python train.py --vocab_size=32000 --activation="swiglu" --positions="rope" --rope_fraction=1.0 --attn_scale=0.125 --parallel_block=false --init_std_qkv=0.0365 --lr_head=0.00639 --seq_len=1024 --steps=5504
MLP neurons of a small language model. Each row is named by its layer, matrix (down: output weights) and neuron, and shows model dimensions 160-287. Each number is 50 + 15 x the weight over its row's rms, rounded and kept within 0 to 99. A neuron's up and down rows have the sign that makes its largest values positive.
A block is one neuron, or neurons of one layer that tend to fire together. After each block is what it responds to, as a language model described it from the Wikipedia text at the highest values.

L6.down183:45 47 36 58 55 38 60 26 55 30 42 40 63 57 33 57 54 60 32 64 40 77 74 30 59 28 60 56 52 58 52 44 41 52 57 51 64 51 60 86 41 37 41 27 61 40 39 73 70 44 38 64 44 55 46 54 48 51 67 37 57 32 35 47 52 61 16 24 65 52 81 52 44 43 47 61 40 40 50 54 44 69 45 52 83 60 54 62 48 48 54 23 34 80 28 42 63 49 51 79 58 55 49 73 37 50 25 54 36 50 54 29 84 68 52 57 67 44 62 52 43 64 31 51 59 15 66 24
Description: Binomial pair conjunction

L2.down243:48 41 41 50 65 70 44 32 33 52 35 24 65 44 45 52 77 51 35 56 30 38 53 76 42 46 54 59 52 41 52 40 53 68 32 20 41 65 33 46 68 54 60 55 53 59 81 53 62 41 55 44 65 61 73 36 59 63 44 84 45 35 38 43 46 46 50 60 66 32 58 37 49 55 21 55 41 79 54 53 15 54 71 56 49 54 78 58 67 50 61 19 62 49 44 69 60 47 48 54 40 45 62 59 62 52 27 63 28 84 70 43 52 54 47 64 33 47 33 41 64 76 53 38 56 37 71 32
L2.down267:62 79 52 53 44 41 54 42 30 59 51 57 68 57 29 62 26 45 63 25 76 42 41 37 53 42 38 74 61 61 41 47 45 60 56 44 34 56 57 52 59 48 64 59 53 24 65 46 66 31 44 65 56 34 66 47 52 35 64 60 37 49 32 70 42 76 02 67 45 52 42 38 77 61 47 44 37 70 30 52 39 65 73 44 50 36 37 42 69 44 24 70 58 36 21 61 71 76 37 68 51 52 41 42 53 55 23 51 51 62 20 27 39 52 62 54 53 42 32 47 49 77 57 56 59 32 27 40
L2.down327:59 23 52 49 42 52 40 49 43 64 09 56 32 75 42 57 40 46 34 52 61 26 50 52 61 53 54 18 32 77 41 32 50 53 52 39 51 31 59 53 52 38 63 66 24 43 43 71 44 54 44 36 40 45 62 46 53 51 53 47 80 56 29 23 45 47 52 55 65 49 26 58 52 38 51 99 48 55 35 39 61 59 33 64 42 59 66 66 50 43 49 50 43 61 38 48 49 54 54 42 51 54 19 49 54 33 43 49 00 70 60 48 52 97 31 20 26 58 46 67 49 60 33 43 48 53 48 37
L2.down549:45 94 62 35 69 64 42 61 39 44 45 56 42 61 41 74 37 62 39 74 42 65 30 65 57 62 54 36 51 83 44 71 64 48 85 64 46 46 54 55 53 04 63 62 53 52 62 59 59 49 49 15 52 26 58 55 47 49 55 56 47 67 36 21 18 28 69 57 37 73 29 18 43 59 65 75 50 58 30 60 37 55 55 34 36 66 69 57 83 60 49 47 40 46 55 44 41 49 42 37 10 82 19 50 32 51 55 50 66 44 52 64 50 67 25 32 43 39 45 71 43 68 57 59 47 46 26 29
Description: Word-initial "re" piece

L2.down89:33 53 31 46 52 49 60 52 43 31 47 35 43 23 48 64 41 46 37 43 67 67 57 42 84 63 45 44 39 51 57 73 35 40 67 54 46 37 61 43 32 30 49 53 41 64 50 16 32 55 43 73 40 60 61 60 66 31 39 58 02 54 41 58 84 27 57 55 38 49 40 36 32 42 55 55 37 38 51 56 40 50 62 63 43 43 43 76 43 28 68 53 56 79 65 45 31 30 42 53 40 48 57 49 73 59 59 53 41 65 43 71 44 64 48 43 49 39 52 37 80 39 56 36 53 53 44 40
L2.down319:51 48 44 44 36 44 33 58 29 53 51 59 54 54 43 34 49 39 46 75 54 55 59 50 31 28 63 53 49 82 64 49 43 86 69 60 39 50 49 54 58 62 43 52 57 35 72 50 66 81 54 33 63 33 37 55 56 38 63 41 31 46 56 42 62 35 63 37 47 40 53 51 67 42 69 70 28 46 42 27 61 43 68 53 41 59 29 40 42 64 55 70 46 55 56 34 58 53 62 71 52 40 78 44 47 50 34 48 37 58 35 55 32 81 44 56 62 21 01 45 50 28 37 58 59 48 37 78
L2.down681:38 59 21 36 51 71 64 63 42 37 69 41 32 22 69 45 27 79 58 58 38 45 32 42 46 27 38 32 58 41 37 62 77 83 35 38 55 55 55 57 67 48 63 48 50 67 65 35 45 60 65 53 53 66 49 65 52 30 36 41 31 58 63 36 47 46 50 50 60 60 39 45 60 32 51 71 71 76 60 62 26 25 84 37 55 75 50 50 41 50 60 37 59 36 30 32 67 50 71 45 27 57 63 45 93 69 41 51 73 49 44 53 53 35 16 25 74 44 49 61 66 60 59 38 59 19 62 47
L2.down806:60 35 28 64 41 47 37 44 53 56 58 07 58 33 66 62 54 51 23 33 42 65 62 40 47 44 29 42 37 52 51 42 78 65 48 44 43 61 09 51 38 67 27 54 43 33 40 67 15 58 56 32 45 47 54 44 48 48 76 38 38 81 53 61 33 58 69 48 35 56 48 54 35 61 41 54 49 33 58 34 60 26 44 67 56 43 20 28 28 57 43 34 89 70 50 49 36 60 76 36 48 50 57 55 51 55 54 26 73 58 67 68 32 66 58 55 42 42 63 50 77 65 38 46 73 25 43 55
Description: Wikipedia section-heading words

L5.down15:42 58 56 59 71 42 56 55 48 41 39 43 78 45 54 25 32 58 57 66 47 21 52 42 54 47 99 36 32 53 55 48 45 66 57 35 34 33 53 43 73 56 78 38 60 56 49 63 39 44 25 70 20 54 38 66 32 55 57 42 56 71 47 31 55 66 46 44 43 49 64 33 65 60 57 60 47 43 66 67 45 54 35 60 61 40 28 20 73 36 50 39 70 50 42 55 72 44 68 52 61 36 27 43 44 30 45 49 60 51 70 72 35 50 08 71 34 35 54 51 33 47 65 49 36 46 21 46
L5.down31:50 42 66 41 86 43 75 41 59 44 52 53 30 63 32 49 59 29 47 80 35 38 60 71 56 53 41 80 64 57 57 50 45 50 44 68 58 47 55 73 62 80 66 31 60 44 58 44 54 34 60 46 70 53 62 49 63 15 38 41 41 29 42 69 59 21 40 53 39 43 37 71 45 50 32 55 42 36 38 66 52 49 61 76 72 31 53 55 28 41 44 45 55 52 55 42 45 40 38 56 41 77 58 57 27 78 48 47 48 48 22 17 51 58 60 59 32 51 60 67 53 42 31 22 62 32 14 71
L5.down95:53 34 38 57 47 46 67 42 29 53 60 56 72 30 38 50 60 20 23 73 44 79 74 57 70 68 44 62 58 56 48 37 56 51 59 59 87 61 37 27 40 56 67 34 50 31 48 60 47 60 52 37 39 60 39 67 48 59 37 47 42 25 37 68 66 45 41 55 59 54 41 35 35 62 64 83 44 44 44 61 54 44 38 72 26 74 16 43 64 51 57 64 48 74 57 32 57 25 17 23 29 73 39 39 47 63 46 56 60 44 43 27 16 50 53 38 39 48 31 44 26 23 52 46 53 52 57 58
L5.down116:51 82 52 41 51 64 49 49 51 29 51 50 35 34 55 47 14 51 39 59 74 61 61 36 52 28 52 58 70 10 25 29 31 99 42 52 40 57 43 58 46 75 27 26 67 51 69 54 45 75 52 47 48 49 61 52 55 50 49 65 26 32 44 37 36 14 21 45 53 56 42 47 60 36 20 58 34 45 53 25 53 71 25 49 47 43 67 77 34 66 30 24 53 51 48 37 53 40 52 77 51 51 47 53 50 41 55 65 63 69 87 53 49 59 56 41 30 71 56 37 58 64 63 61 41 50 58 58
L5.down143:49 63 73 58 30 49 31 55 40 39 64 34 50 50 43 50 23 45 67 28 45 50 44 58 48 33 65 41 42 41 44 29 33 45 33 58 37 33 70 54 56 64 43 76 56 58 48 22 27 65 58 44 64 44 43 67 83 69 45 63 54 47 44 54 58 40 55 33 43 36 42 53 69 62 55 50 41 42 64 58 43 59 56 36 65 71 26 74 77 37 55 61 76 59 68 49 64 63 39 67 44 42 63 51 34 72 41 78 69 41 41 45 47 40 49 62 37 36 49 43 45 38 37 49 53 27 48 37
L5.down164:58 34 54 56 58 50 61 51 63 46 58 31 38 41 55 47 39 47 42 49 35 42 23 40 59 65 27 59 50 55 37 57 61 56 22 64 25 73 38 57 51 56 43 48 51 39 43 65 62 55 52 80 25 56 48 36 15 55 52 67 25 69 64 30 88 46 75 49 57 50 34 44 42 24 59 58 52 50 53 66 41 46 54 47 58 58 31 42 39 74 70 59 77 50 51 04 56 37 61 52 52 26 39 44 51 48 35 23 50 67 66 48 35 63 46 64 61 23 52 52 40 31 54 43 46 25 89 37
L5.down282:54 91 26 33 42 71 23 48 41 53 99 44 22 31 58 26 45 35 51 27 38 51 38 71 52 48 53 22 50 56 46 44 53 74 57 53 47 45 69 73 39 41 59 67 40 53 71 72 40 33 47 05 68 47 43 23 28 40 55 34 26 45 39 60 61 47 66 59 33 56 34 48 80 76 59 56 47 52 66 35 30 50 41 45 37 53 64 48 66 19 75 52 47 53 72 53 61 53 21 39 60 41 43 78 45 74 67 23 35 49 38 44 67 38 58 53 51 50 63 40 66 38 42 42 51 55 42 61
L5.down327:37 53 53 71 40 72 22 46 44 50 29 32 41 44 45 39 31 55 48 30 70 46 61 65 83 43 85 54 54 20 54 43 56 77 34 43 52 45 92 45 46 56 53 63 28 63 31 52 35 52 23 50 57 41 80 54 54 39 16 73 52 42 51 33 73 45 52 29 61 50 57 44 59 58 68 53 54 58 44 55 60 38 71 27 73 31 27 66 59 70 55 46 58 49 43 62 47 42 36 53 64 44 63 46 36 63 50 28 64 39 30 38 23 69 50 81 51 33 31 33 55 73 81 53 48 64 59 43
L5.down360:68 54 42 49 66 41 42 53 44 57 62 42 37 36 60 41 45 61 34 51 68 58 48 80 56 36 59 39 79 41 50 69 54 63 59 75 44 39 54 52 36 43 50 55 40 72 44 43 79 33 33 40 57 31 55 30 52 25 52 42 46 56 68 57 66 61 43 57 49 37 32 50 39 60 26 33 49 55 60 38 55 52 45 38 52 85 51 68 40 73 89 42 37 44 41 49 58 53 38 60 47 60 61 65 23 55 77 49 50 47 68 71 72 65 56 53 43 42 50 56 36 80 60 27 62 57 65 55
L5.down445:49 54 56 38 51 24 80 58 22 75 77 44 12 40 74 47 70 57 61 39 43 48 63 61 45 37 31 37 43 49 77 60 43 42 50 32 39 57 50 64 42 74 48 83 37 56 65 74 85 54 69 62 85 33 47 80 45 42 43 52 78 53 66 61 66 44 34 38 36 46 63 52 49 59 43 49 52 53 67 46 27 68 54 52 46 50 54 77 50 57 58 35 77 30 42 41 43 52 50 37 44 56 42 42 58 70 54 48 55 29 34 73 42 31 41 39 42 62 45 21 50 66 29 43 53 40 63 54
L5.down478:42 26 32 46 49 38 56 29 60 18 39 56 52 39 65 67 25 57 67 34 12 40 55 49 55 34 41 52 61 21 48 40 18 58 61 43 57 48 45 77 63 81 63 46 57 50 60 61 50 54 56 57 48 79 58 54 35 46 20 44 31 43 47 58 39 32 49 75 41 38 27 51 32 54 61 48 40 47 41 26 56 56 50 45 24 37 29 56 45 43 58 48 47 55 32 43 78 55 19 37 59 62 59 49 42 19 50 29 55 54 86 40 56 75 63 52 51 25 42 55 33 31 33 27 56 32 63 58
L5.down606:55 58 77 54 28 67 53 60 61 56 43 54 51 31 42 43 88 37 44 37 24 52 59 52 33 39 23 68 56 36 48 31 38 64 41 30 60 68 56 45 63 48 42 52 79 66 54 23 14 63 68 47 44 41 38 26 49 51 39 52 15 42 36 58 55 36 65 48 42 35 64 27 60 28 23 35 63 53 51 71 50 52 73 57 56 51 60 84 59 28 48 32 47 73 32 56 24 61 52 62 52 38 42 66 27 34 53 70 31 68 68 70 59 25 70 88 38 18 44 72 34 76 42 62 53 58 22 49
L5.down731:42 49 30 51 42 67 86 45 40 30 51 38 19 30 51 71 35 45 42 32 58 44 55 51 43 39 66 46 45 29 66 27 40 99 67 41 55 39 47 65 38 49 34 41 46 15 50 33 64 62 39 43 69 56 63 41 51 53 51 41 58 58 46 50 66 48 71 66 67 44 34 56 56 58 46 22 54 26 48 53 31 54 43 66 47 36 60 41 24 55 54 75 52 72 25 22 59 60 45 59 37 79 43 51 42 34 59 69 42 65 59 61 43 45 57 55 62 43 53 50 41 63 52 37 27 32 34 32
L5.down737:44 40 37 46 54 63 49 53 62 77 27 49 50 12 52 50 61 57 69 79 61 42 22 84 67 59 46 44 53 59 53 47 50 69 54 41 42 66 58 76 70 45 86 28 76 47 54 51 52 86 79 44 57 32 42 35 59 42 32 36 62 58 56 64 69 54 70 76 12 34 47 59 51 33 47 53 51 57 49 36 60 42 41 42 31 49 48 61 53 65 44 23 44 43 48 53 31 71 53 52 41 67 29 42 45 30 76 79 75 65 53 55 66 44 50 58 84 50 71 58 73 49 68 32 58 25 28 38
L5.down745:37 40 57 40 47 59 62 49 73 73 31 50 23 56 56 49 42 32 33 59 40 39 36 67 40 83 53 66 69 55 46 54 76 28 51 32 70 44 42 33 64 58 50 45 65 12 62 57 50 65 61 44 47 52 42 62 63 63 21 52 40 79 73 54 40 75 38 35 67 61 46 45 22 36 44 38 61 50 25 71 45 66 47 50 32 79 48 78 35 24 52 48 26 29 70 38 44 26 33 39 38 66 50 64 43 61 47 28 54 53 50 43 26 56 60 41 57 65 26 42 34 49 28 47 48 36 60 38
L5.down807:50 36 54 41 23 31 43 60 61 32 44 32 63 69 51 66 36 49 57 28 48 50 42 49 48 37 44 41 49 66 56 03 21 65 40 28 34 27 25 52 40 50 68 55 62 62 50 47 24 39 80 44 51 58 80 53 36 42 27 52 56 49 57 38 43 40 67 86 55 36 60 25 61 50 68 61 53 50 68 45 48 59 51 71 70 49 61 59 37 60 42 68 48 83 67 59 54 49 52 56 55 40 64 40 27 72 43 55 24 63 80 46 39 12 20 23 45 44 42 79 37 58 55 41 45 39 61 58
Description: Biography narrative transitions